config.yaml
activation: "tanh_gelu"
qk_norm: true
init_std_o: 0.00324
init_std_up: 0.0159
init_std_down: 0.00324
train_tokens: 1136000000
MLP neurons of a small language model. Each row is named by its layer, matrix (down: output weights) and neuron, and shows model dimensions 426-489. Each number is 128 + 32 x the weight over its row's rms, rounded and kept within 0 to 255.
A block is one neuron, or neurons of one layer that tend to fire together. After each block is what it responds to, as a language model described it from the Wikipedia text at the highest values.

L5.down2842 [133 100 168 104 140 145 108  76 132 129 120  86 168 158 134  58 131 192 122  41  74  87 172 150  46 183 110 152 165 140  93 146  77 145 126 131 136  86  86 134  92 156 111 145 148 139 138 165 140 150  85 116 182 138 142  99 104 140 138 175 105 166 137 101]
Responds to: The word "to" and modal auxiliaries just before a bare verb, e.g. failed to, intended to, able to, would, must, don't.

L5.down423 [123 132  99 136 137  79 102 168 103  92  84 128 106 145 163 114 136 176 137 127 103 156 110 140  79 191 141 122 146  72 135  90 113  98 123 123 159 139 170 115 154 121 176 133 126  89 131 128 121 127 182 116 109 112 131 145 169 140 121 110 127 130 130  87]
Responds to: Word pieces of uncommon proper names being mentioned again, often starting a sentence as subject, such as Take|al|ot, Bloom|er, Westph|al.

L8.down221 [ 89 127 139  88 149  91 155  80 128 178 123 149 132 180 114 175  93 151 117  58 124 148  89 115 113 118 126 101  73 127 113  76 168 159 138 133 119 106 103 155 103 130  99 155 120 106 133 149 116 157 198 206 107 176 112 161 108 119  85 144 106 179 159 154]
L8.down1788 [ 99 161 150 191 162 133  82 123 150 131 138 145 128 165  66 131 119 124 114  99  97  66 173 125 163 132  99 101  64 172 102  88 128 151 146 113  75 133 141 106  91 119 128 157 167  85 128 115 148 169 143 161  92 164  75 122  96 151  95  68 140 124 130 143]
L8.down3048 [147  81 164 119 116  63 133 144  73 164 205 145 118 174 149  53  95 139  67 108 101 151  51  73 148 139  94 132 112 134 141 125 149 106 170 207 139 184 194 167 100 157 132 179 160 139  77  98 146 115 121 192 140 187 161 143 157 153 115 159 173 159 127 122]
L8.down3161 [ 61 131 164 103 108 114 133  75 188 126  97 156 135 123 115 126 119 187  70  69  96 170 179  69 142 122 146 105 108 108 101 139 140 126  99 113  90 145 143 143 116 174 114 213 157  89  74 113 125 130 131 185 103 159 153 141  95 130 128 121  81 145 154 155]
Responds to: Forms of "be" (was, is, were, been, being) right after a subject noun or pronoun, plus adverbs filling that slot (both, probably, still, apparently).

L5.down3417 [ 45 155 152 176 130 113 117  60 132 121 184 102 143 125 148 136 167  85 125 138 125 131 141 165 136 113 124 109 133 128 158 118 165 150 171 170 114 158 160 172 113 145 101 125 150 109 154 183 166 121  97 107  86 126 124 131 179 142 131 110 182  94 163 124]
Responds to: Fires on the word right after a clause's subject: linking verbs (was, is, were) or adverbs inserted before the predicate (legally, relatively, currently).

L7.down575 [149 126 132  94 137 113 130 165 168 100 142 111 117 122 119 158  76 123  75 161 158 118 217 124 108 153 162 135  74 105 140 105 168 135 127  99 172  91  91 125 133  98 154 114 123 144 102 116 127 128 131 135 177  94 200 108 140 140  81 166 133 111 164 125]
L7.down909 [121  71  80 187 132 144 116 142  66 113 151 101 121 119 100 136 103 123 116 138 204 150 149 138 131 148 174 101 147  74 123 119 129 110 182 149 112 149 143  90 139 168  93 182 145 133 121 147 104  94 104  92 168 130 123  73 151 197  88 141 166 147 101  96]
L7.down1134 [125 132 144 212 204 175 129 116 142 184 117 186 132 151 178 140 121 125 148 107 215 102 110 108 109 146 124 163 134 150 178 138 130 153 120 126 140 105  72 102 133 105 108 138 127  93 156 165 114  82 151 181 181  83 172 139 112 155  97  72  91 162 103 182]
L7.down1556 [116 130 131 125 144 142 153 124 123 181 134 152 139  95 147 111 137 148 147 117 118 134 138 156 110 127 128 120 112 136 104  99 114 143 128 114 148 184 130 187 122  95 121  96 157 142 163 116 174  93 142 139 139 143 134 113 162 158  89 129  81 113  95 141]
L7.down1787 [149 124 145 143 141 171 106 136 179 157 132 113 141 112  99  72 120 141 108  74  73 154 188 140  72 181 128 157 155 113 100 134 141 114 147  89  95 165 121 177 141 149 134 108 117 168  98 120 131 121 127 131 154 143 158 122 145 124 115 175 128  79 118 119]
L7.down1903 [132 144 122 118 153 138 144  91 101  99 136 100 114 137  95 130 161 122  75 135  88  82 149 127 124 135  69  78 162 125  63 107 181  69 146  82 101 115 118 124 132 125 138 154 125 140 133 152 159 131 128  63 124  94  89 158 120 149 105 193 114  97 167 125]
L7.down2317 [132 111 135  86 160  95 119 148 178 166 134 114 144 130  25 130 194 161 106 110 125 119 153 134  81 118 132 130 189 129 138 100 152  98 146  95 111 190 142  93 130 124  92  75 133 130  97 124 132 177  92 171 177 148 133  87 144 113 125 146 176  95  94 128]
L7.down2580 [131 123 103 159  97 106  98  96 153  93  63 200 125 138 153 142 134 135 121 105  87 161 104  95 115  85 137 129  73 111  95 161 150 127 157 133 118 137 180 139 118 148 108 187 100 134 133 155 157 138 119 116 124 188 108 147 166 151 144 126 110 100 126  96]
L7.down2628 [136 155 119 181 133 191 109 151 117 133 115 120 135  91 117 120 153 197 140 126 126 157 101  98  78 114  82 115 156  77 123 180 126 130  96 105 146 144 119 156 148 110  92  83 150 160 121 126 160 182 128 158  67 116 127 193 124 154 117 132 186 149 163 169]
L7.down2822 [107 130  84 131 175 184 144 141 121 148 110 123  89 140 140  98 103 109 125 154 156 149 100 165 139 167  83 176 154 156 118 131  77 123 155 107 136 136 144 120 153  91 105 174  96 105 117 199 117  97 140  69 152 139 127  74 163 110 128 134 156 221 118  92]
L7.down2849 [165  74 126 100  95 111 153  71 118 104  92  75 135 151 145 135 100  95 122 181 138 145 153  62  48  66 144 133 109 151 123 177  74 160 127 105 115 133 104 164 123 176  84 169 124 139  89 170 150 105 149 146 157  76 149 209  95 132  44  95 147 164 177  72]
L7.down2999 [ 63 197  98 130  93 153 140 145  81 113 103 140 138 147 124 133 125 134 181 101 150 120 106 139 157 131 178 141 179 122 117 147 101  64  90  93 105 155 118  96 139 142  98 165  87 166 100  99 128  81 126 131 135 114 137 129 144  89 132 102 102 144 111 168]
L7.down3238 [145 178 129 145  95 115 172  95  98 125 126 112 114 119 175  94 117 116 123 162 112 113 122 103 119 101 145 165  97  97 117 144  60  87 186 113  26 106 177 121 157 156 123 202 155 129 137 156 120 139  80 149 122 116 123 116 105 155  42 101 126  95 150 130]
L7.down3425 [ 75  91 108 103 142  92 143 197 151 155  81 105 168 144 181 129 161 103 130 148 148 134 151  71 164 178 124 123  54 101 164 174 127 104 184 121  76  99 142 114 133 112 117 113 156 108  59 163 137 119 160 144 115  98 158 147 114  99 105 155 136  59 118 203]
L7.down3541 [102 112 133  98 163 126 138 108 104  23 120 170 122 116 126  96  86 135 133 166 124 118  59 141 105 133 152 130 128 148 122 140 157 150  91  85 159 130  85 101 140  85 160 149 127 170 130 185 200 161  45 130 151 112 158 151 145 192  97 160  54 123 126 108]
L7.down3564 [128 137 154 174 104  63 177 130 129 104 126 174 184 133  93  98 150 105 123 122 151  87 117 109 104 118  60 130 151  99 179 130 148 119 130 147 155 127  83 151 162  70 115 147 117 139 133 107 164  58 140 119 147 133 142 123 158 127 134 150 109 181 144 166]
Responds to: Words just before a bare verb, mostly infinitive to, modals, and adverbs like ever, also, then, later (went on to win, would later join).

L8.down386 [170 126 164 173 150  55 110 102  49 101 143 107 141 120 190 136 151  95 130 131 104 138  90 135 138 131 149 137 113 139 153 137 129 133 120  89  57 138 135  80 161 109  57 109  77 100 128 157 122 100 163 178 140 163  98 131 110 159 128 101 180 151  85 153]
L8.down823 [129  91 166  67 125  85 154 142 144 119  95 115 131 129 125  95 123 164 127 187  52 187  83 157 116 187 158 113 138 102 121 159 123 104 144  76 122 113 151  96 130 127 131 141 121 159 193  97 164 156 125 130 163  96 134 130 158 138  68  77 142  75 121 104]
L8.down2971 [133  66  85 188 115 102 131 114 121 106 106 161 133 101 117 112 136 141 125 142 130  93 184  87  97 116 128 150  69 145  82 130  91  90 190 119  97 134 129 139 127 127 154 130  76 155 104 104 212 110 101 133 100  93 167 155 165 141  91 180 174 138 175 192]
L8.down3356 [169 191 170 144 118 143 125 154 108 157 175 129 173 129 130 102 138  89 168 171 127 119  63 109 101 125 145 155  97  94  75 141  78 130 154 131 142  90 113 101 142 119 155  96  96 144 131 166 105 142 117 143 124 136 128 137  89 224 151 153 136 127 164 165]
Responds to: Final token of a person's name or pronoun opening a biography sentence before its verb, e.g. Cohen joined, McPhillips began, he was.

L7.down211 [134  87 125 161  69 152 156  96 194  77  83 160 120 123 128 116 128 144 165 185 114 112 126 141 104 157 187 132 120 129 202 163 119  95 169 166 159 167  75 151 111 103  96 116 155 105 123 163 117 131 151 118 145  67 142 102 190 153 132 178 150 169 122  92]
L7.down933 [147 152  93 123 126 120 148 188  80 137 108 149 177  84 147  75 144 122 147 149 112 100  82 155  65 159  61 163  88 113  91 179 151 131 113 148  92 158 166 125 111 155 153 112  93 102 139 151 101 103 133 103 136  68 113 122 121 175 127 170  69 185 126 128]
L7.down1072 [107 179  68 111 101 125 115  66 150 139 149 156 112  90 143  93  95 108  91  82  73 124 154 185 139 118 147 126  84 138 114 158 123 120 160 165 106 148 156  84 116 120 112 149 105 119 171 138 197  93 117  85 106 128 191 209 136 181 152 165 151 129 113 124]
L7.down1120 [ 81 102  85 143  95 147 130 149 148 129  32  77 183 130  71 151  50 119 152 132 154 107  81 123 133 143  66 125 101 217 128 163  72 136 130  77 107 169 153 165 138 165 136 151 105 143 129 142  81  87  82 107 224 120  99 147 187 176 146  99  83  53 104 120]
L7.down1446 [123 159  86 112 188 150 123 145 188 116 120 118 148 141  86  80  90 137 149 136 142  97 143 126  51 135 166 143  71 155 135 184 183 141 167 151 137  86 142 147  99 144 108 110 133 162 102 179 167 112 130 111 142 164  70 235 139 166 137  44  73 135 101  94]
L7.down1659 [159 175 120 125 136 142 166 143 113 113 135 147  55 173 168 127 112 143 196  83 104  98 129 159 106 171  82 120 139 160 182 112 170 118 174 125 159  95 130 133  93  97 124  99  78 101  74 108 195 147 113 102 134 132 144 166  84  74 159 199 145 164 147 160]
L7.down2034 [ 79 149 186  81 124 112 114 152  97 158 155 142 118 103 139 141 113  95 153 150 193 138  94 105 148 137 103 110  91 163 145 113 175 115  89 132 178 113  60 178 114 174 118 125 133 115 145  81 135 145  95  93 117 164 146  78 160 108 168 166  89 146 125 105]
L7.down2129 [161 107  80 136  58  83  93 144 228 105 120 148 126 123 129  98 132 207 137 105 137 104 128 115  41 135  84 136 131 155 168 182 158  78 115  80 122 164  84 144 100 131 135 121 142  64 113 132 162 120 126 171 125 139  98 166 156 100 111 187 136  79 175 187]
L7.down2213 [118 159 119 165 136  88 128 165 127 120 145 114 129 171 124  81  91 121 133 157  79  90 126 108 145 163  87 118 101 115 148 134 139 138 143 117 120  76 188 117  91 129 126  59 132 163  86 114 146 155 111 121  63 141 169  80 115 136 111 125 137 160  98 198]
L7.down2387 [ 94 115  90 115 102 125 104 137 162 115 106 117 146 130  70 151  46  97  81  68 117 146 154 139  86 144 130 100  83 131 131 145 174 125 125 120 146 165 139 142  64 114 148  96 113  96  88 129 149 162  96 134  82  95 117 161 120 118 107 149 151  98 125 133]
L7.down2534 [145  30 110 111 147 155 150 168 133 122 143 133 157 169 147 105 166 151 127 161  90 151 122 139 137 145 130 188  95 126 161 102 147  80 154 158 119 116 140 107  71 155  89 112 107  84 143 201 160 203 108 119 135 127  91 118 135 147 126 109 114  96  83 119]
L7.down2648 [163 143  64  99 120 138  95  82 146 149 119 135 180 146 127  88 124 161 107 124 155  93 108  71  91 128 122  97 115 160 143  92 108 140 162 145  83  90  71 167 101 147 170 104 193  43 134 116 122 109 144  89  57  77  71 131 138 132 147 176  86 119 152 123]
L7.down2902 [ 83 101  98 134 145  83 154  60 193 150 102 176 190 120 140 122  84 172 124  94 151 173 103 176 123 109 152  85 100 179 149 138  58 156 101 113 121 136 122 117 170 141  99 152 113 132 109 149 183 103 117 129 139 156 127 119 165  81 166 167 165 152 161 172]
L7.down3053 [163  84 105 129  85  68  67 108 126 162 100  96 155 169 161 140 133 134 111 134  95 173  92 118 128 129 111 167 136 122 111 100  99  84 154 137  67 146 100 170  96 103 118 103 129 110 109 134 129 165 149 116 125 153  53 171 131 126  97 124 129  99 123 118]
L7.down3063 [113 139  77  97 101  96 166 107 173  79 187 150 109 107 169 106 169  86 107 104  85 100 108 102 146 120 150 148  82 126 217 165 159 126 169 113 105 114  99 131  84  89  83 134 142  87 127 101 186 126  86 155 136 129  89 150 190 131  90 148  94 123 144 176]
L7.down3132 [107 134  88 133 125 114 118  83  82 145  82  78 110 129  97 111 102 141  82 136 153  97 127 110 106 141 121  90 150 142  57 152  94 126 163 131 132 132 134 123  58 112 102 117 181  87 119 114 110  95 114 121 178 131  97 143 165 143  73 162 100 174 200 104]
Responds to: Last word-piece of a person's surname, usually starting a sentence in a Wikipedia biography before "was", "is" or "'s", as in Affle-ck, Westph-al, Saunder-s.

L8.down95 [ 83 170 111 125 125 115  93 108 132 147 124 105 141 124 137  82  97 128 149  97  55 196 137 128 127 137 103 111 149 108 109  87 112 120 119 164 112 125 141 166 120  63 147 139 125 119 152 199 130 153 131  84 196 126 137 111 110 131  67 159 124 125 140 120]
L8.down2336 [ 89 212 106 148  89 111  90 153  63 106 133 137  96  68 166 151  79 154 139 174  95 153 106 156  60 122 113  75  96 119 163 112  78 119 128  93 112 130 116 213 142 166 119 128  97 184 149 139 145  90 142 111  75 153 138 123 150 134 108 136 167 197 104 170]
L8.down2475 [ 67 131 112 110 156 106 184 126 130  87 137 149 135 125 179  48 125 115 131 126 129  67 118 100 136 134 168 122 116 151  86 122 144 119 184  57 109 138 125 111 118 121 153 152  76 154 112 139 161 160 158 166 127 181 193 128 183  46 166 142 152  93 101  82]
L8.down3267 [ 76 145  43 128 117 118  80 141 119 145  88 110  84 138 156  94  83 127 140 142  96  93 152 120 127  95 109 119 123 127 116  89 122 110 117 101 137 138  73  68 131 122 175 189 103 107 110 163 168 143  95 108 130 141 162 143 132 183   8 175 133 178  67  98]
Responds to: Tokens right before an expected base-form verb: infinitive to, modals such as would, can, will, and adverbs after modals (would initially, can also).

L5.down1556 [161 161 133 149 160 122 151 145  92 114 196  50 167  79  96 143 136 102 191 173  61  27 143 106  81 192 123  76 107 105  89 155  81  88 121  92 150  84 126 143  98 122 112 116 173 139 128 108 136 134  95 128 130 112  98 149 108 128 138 187 126 104 120 136]
Responds to: Unit or counted-noun tokens directly after a numeral, such as m, mm, m^3, fps, nM, years, copies, people.

L7.down64 [102 161 108 155 122 113 120 149 135 107 142 147  89 102 149 170 123 109 164  75  78 115 184  98 132  60 147 157 102 123 107  83 116 115 158 118  86 196 158 135 141 150 129 148 124 140 183 174 133 118  71 146  88 161 167 118 121 104 101 145 114 119  97 145]
L7.down303 [157 138 141  92 167  90  79 117  87 169 142 181  77 116 178 119 151 158  80 129 138 141 147  99 124 175 172 118 181 141 134  83  58 180 158 150 130 109 119 169 117 106  90 147 114 146  74 224  83 189 105 139  92 100  85  88 174  68 141 173 167 130 116 155]
L7.down399 [113 148 188  70 182 109 135 173 148 106 160 150 122 109 135 130  88 121 104 141 108  38  74 148 168 180 145 153 155 110 147 124  64 121 118 155  99  98 128  89 144 182 124 133  99 156 138 119 166 144  96  85 138  95 172 142  82 214 138 106 119 124 101 135]
L7.down1146 [168 143 120 115 153 192 129  72 113 153 135 192 119  59 132 145  87 110 140  96 125 156 102 121 114 148 128 109 132 137 161 120  83 189 167  85  75 124 123 142 175 142 108  88 171 139 103 121  82  96 101 158 141 134 117  78  92  97 132  88 160 148 113 157]
L7.down1228 [ 75 113 161 142 112 148 131  70 131 141 136 140  89 134 180  78 111 151 150 125 120 147  70 134 117 118  78 117 153  89 147 148 192 161 143 145 119 184  97  76 148 158 116 162 106 119 116 118 124  78 128 183 178  76 112 148 169 119  87 150 136 125 163 119]
L7.down1433 [ 63  99  57 131 131 136 165 103  65 154 118 150 173 145 167  92 133 109 136 143 106  49 118 157 151 151 146  75 135 149 163 130  98 127 134 113 174 229 145 163 141 149 181 120 127  74 117 100  75  79 170 176 143 104 125 143  98  93 156 149 129 126 164  86]
L7.down1714 [125 121 130 151 189  84 148  88 107 151 128  93 115 123 109 101 160 130 150  98 111 163  76 100  32 183  94 140  71  72  83 155 115 163 113  55 142 118 142 158 148 137 187 134  91 157  90  96 137  78 177  95 120 189 100 158 106 155  89 114 122  88 118  90]
L7.down2305 [133 187 178 104 112 143 107 122 146 139 155  95 165 158  45 101  63 136 117  88 159 119 158 132 151 131 155  90 101  95 135 142 119 126 160  79  86 161 134  89 109 133  92 151 107  89 140 115 147  74 117 190 138 129 111 146  78 161  95  98 130 115 155  92]
L7.down2430 [126 138 126 183  74  91 140 165 174 147  80 161 185 117 167 207 150 126 154 113 149 108 131 128 140 157 133 139 142 125  42 123 158 155 180 141 135 133 116 118 146 142 144  57 144 126 191 111 140  48  81 169 155 127 125  54 129 156  97 103 117 167 177 140]
L7.down2589 [129 140 159  84  67 154  95 135 188 168 124 103 109  96 140 146  70 129 137 110 142 139 150 100 146 155 131 136 174  61 125 167  77 127 123 121 131 198  98 137 160 156 126 128  84  97 111  80 150 127 130 111 117 188 134 114 139 111  87 168 120 140  99  87]
L7.down2592 [164  99 141  81 162  86 147 120  45 149 160 163 176 172 186 177 112 166 138 132  81 119 117 134 122 125 178  99 124 188 189 178 168  74 134  73 127  80 114 127 153 122 173  76 105 110 164 175 106 186 110 143 128  89 140 166  92 129  86  99 163 159 192 163]
L7.down2622 [165 167 121 131  98 154  38  93 113 156 149 166  99 172 128  89  99 120 138  94 113 129 121 110  80 159 128 128  96  87 121 157 123 153 143  90  94 137 133  98 117 130 111 165  40 157 155 119 124 160 106 121 157 164 143 162  65 111 139 137 145 120 166  65]
L7.down2772 [143 101 171 196 111 122 103 164 166 150 152 185  96  99 177 103 120  90 166 163 122 221 166 125 105 119  95 124  82  98 180 135  88 114 136 146 113 103  98 128 157 107 140 197 112 168 201 109 107 135 126 188 119 100 153 120 104 172 139  79 127 113 120  72]
L7.down2802 [145 144  90 142 127 126 100 125 141 174 107 137 156 106 124  99 112 124  80 179 145  88 183 152 138 187  94  92 101  79 152  96 172 104 110 144 144 162 131  98  75 203 111 121 132 105  99 157 175 149 121  71 140 146 137  68  91 138  66  82 104 187 132 115]
L7.down2968 [133  78 139 156 118  87 101  79 117 132 183 126 167 150  95 122 150 134 141 132 176  98 127 106 134 121  67 149 119 108 123 168 180 145 102 128  97  89 133  94 101 114  81 146 134 176 113 110 172 139 117  95 126 124 185 108 158  67 134 140 155 140 131 130]
L7.down2979 [177 154 163 183 101  81 107 128 166  98 105 141  78 190  95 131 155 107 194  82 119  57 122 168  73 189 128  89 149 139 149  98 133 126 168  57 146 123 155 171 105  33 132 145  79 145 178 156 181 158  56 104 145 134 179 117  93 156 151  56 170 152 158 149]
Responds to: Unit or counted-noun tokens right after a number, such as appearances, shots, miles, copies, or the "s" of seconds; also a plural "-s" ending.

L8.down660 [129 109  97  96  91 160 145 132 113 159 132 196 137 130 107 136 112 146 128 162 162 141 155 134  73 105 110  50 151 162 133 146 185 125  91 128 127  98 120 183 145 153 123 140 154 173 138  97 138 143  94 132 175 129 160 173  84  85  78 143  89 132 138 121]
L8.down825 [104 121 153  59 125 143 146 117 180 157 114  87 118  90 141 170 124 127  90 111 128 108 108 127 136 101  77  94 106 151  94 100 111 137 109 144 200 172 143  68  64 139 100 117  84 106 133 124 166 127  78 123 114  74  90 137 166 124  81 155 158 122 146  90]
L8.down1012 [100  98 103 130  49 110 117 158  67 175 149 117 120  83 126 124 183 122 123 135 170 129 144  99  83 124  74 166 116 105 151 161  71 113 185 116  81 139 115 120 121 135  81  98 117  94  95 126 113 147  87 122 179 175 121 128  95  81  75 151 127 131 116  79]
L8.down1059 [150 193 105 101 123 142  98  60 139 161 126  85 167 210  95  98 183  99 174 130 157 120 216 138 136 128 158  85 118 118  80 165  96 152 118 116  67  99  55 131 147 117 100 170 125 139 116 177 104 117 149 137 115 153  89 159 135 159 107 139 149 170 147  98]
Responds to: Fires on the head noun ending a noun phrase, often a plural or plural -s, e.g. championships, tiers, times, locations, politician.

L7.down199 [126 112 132 126 104 104 151 152 101 118 112 131 150 148 117 136 134 147 150 167 154 138  93  66 116  78 126 116  85 152 153  95  42 120 125 148 146 148 132 213 134 146 102 130 153 112  80  84  94  54 121 159 140 138 163 114 116 157  80 145 107  76 102  80]
L7.down220 [125 173 137 114 124  91 161 132 127 136  71 151 170 165 141 149 119 124 189 139  96 114 114 131  58 113 116 131 132 140  79  93 111 129 120 120 117 106 137 150  78 111 104 100 167  55 105 110 106 171  97 135 146  86 221  66 149 150 110 174 132 142 112  72]
L7.down327 [104  73 165 180 148 159  66 125  96 104 152 115 143 139  92 102  96  76  71  89  53 136  99 149  87  76 102 154 119 132 155 191  86 137 104 102 110 153  94 162 101  98 165 142 152 112 113 180 124 117 126 159 155 108 129  98 106 173 127 143 152  60 131 109]
L7.down782 [143  93 134 142 106  82 156  89 185 158 125 122 149 162 106 128  65 145 139  61  96 136 145  90 101 161 190 109 132 110 104 133 153 101 152 150  80 158 165 154 118 156  80 120  95  76 142 145 166 111 141 135 100 189 169  98 110 192 142 141 131 142  93 114]
L7.down961 [ 57  80 193 120 131 113 106 158 203  83  70 134 159  96 130  85  77 198 132  56  65 128 133 130 124 137 105 102  97 129  90 114  99 126 180 116 202 117 155 180  68 159 135 146 126 147  70 143 144 135 142 148 121 141 148 143  80  92  90 130 159 141 104 187]
L7.down1067 [107 109  90 111 120 164 123 141 122 164 155 133 206  63 137 142 174 163 141 142  99 110 121 134 127 129  69 140  75 135  72 106 170 138 145  67 126 150 118 124  81 101 126  75 137 126  31 111 188 140 114 145 120 102 122 184 130  94 131 147  72 141 157 115]
L7.down1284 [142  88  99 152  94 138 111  93 175 103 130 112 124  86 106  82 135 180 115 131 101 130 117 151 108 119 133  93 143 125  93 116 123 128 105  88 135 134 108 136 104 136  95 138 113 160 114 106 129 138 132 116 153  90 160 151 142 173 135 148 187 113 133  75]
L7.down1299 [109  85 114 126 154  82 111 154 117 153 119 166 105 109 150 128 189 139 132 110 107 162 105 142 147  77 174  95 138 127  86  66 132 153 139 127 102 136  62  96 121  83 148 106 140 140  88 126 190 141 151  91 144 135  96 109 136 164 170 108 134  86  99 122]
L7.down1311 [174 106 138  81  94 103 119 129 133 140 107 115 137 184 120 132 124 134 125 141 162 175 121 151 129  55  97 137  74 115 111  88 111 144 174 157 137 177 125 139  82 101 112 110  63 136 131 145 129 162 104  84  82 127 168 136  66 148 117 178 150  98 108 179]
L7.down1512 [127 117 134 110 156  67 131 101 214  96 139 147  83  98 106 135 169 141 152 108 152 130 115 118  99 128 149 159 110 118 173 140 136 139 130 149 100 141  82 112  94  75 143 111 116 130  90 109 101 109 102  98 115  67 113 149 139 132 115 128  81 111 148 126]
L7.down1989 [ 86 166 183 124 143 168 156 113 128 109 111 199 158 178 168  89 171 149 141 112 101  76 127 100 130 113 123  19 111 102 106 126 180 151 110 112  98 146 127 147  83 123  39 150 142 102 182 208 130 122 109 170 114 216 138 121 125 117  99 108 154 129 170 153]
L7.down2039 [139 102 171 125 133 122  88  84  89 153 134 120 149 154 123 143 130 149 135  82 170  86 101 126  98  94  87  83  95 111  77 119 140 153 155 125 142 128 212  92 129 139 144 131 134 142 130 131  85 121  68 179 145 153  82 148 111 150  79 125 153 168 123 117]
L7.down2524 [115 135  66 101 120 132 107 155 177 139 126  94 136  91 182 117 112  86 140  78  99 124 106 103 107  94 162 111 159 150  90 118 155 124 159 104 100 171 176 138  68 183 120 176 126 143 172 126 138 125 173 161 157 139 107 172 117 171  94 178 111  88  86 100]
L7.down3264 [140 100 148 126  92 113 111 109 104 109 132 130  99 206 159 120 168 208 168 164  66 144  88 164  90 209  93  65  72 122 114 155 116 173 124 151 151  94 130 131  95 165  97 100 139 153 123 114  86 146 126 141 129 116 111 169 116  80 158 133  92 135 140  96]
L7.down3445 [153 192 133  92  56 151 127 134 148 116 135 149 148 108 121 131  82  88 169 120 111 103 106  80 106  96 101 126  91 117 114 166 119 142 102 131 108 122 181 145 149  62 138  87 131 120  95 166 131 155 116 111 149 120 104 122 142 147 136 189 116 184 156  92]
L7.down3499 [ 97 139 146 147 143 146 149  75  92 121 138 145  92 132 171  73 134 132 158 222 108  98 156 106 146 164  87  82 159  91 151 116 142 119 117 150 133  92 126 142 112 113 144 113 134 185 111 127  96 156 133 157 122 131 117 121 148 104 131 141 107 115 119  86]
Responds to: First word of the main verb phrase right after a subject, often auxiliaries or passive parts: was relocated, is operated, founded.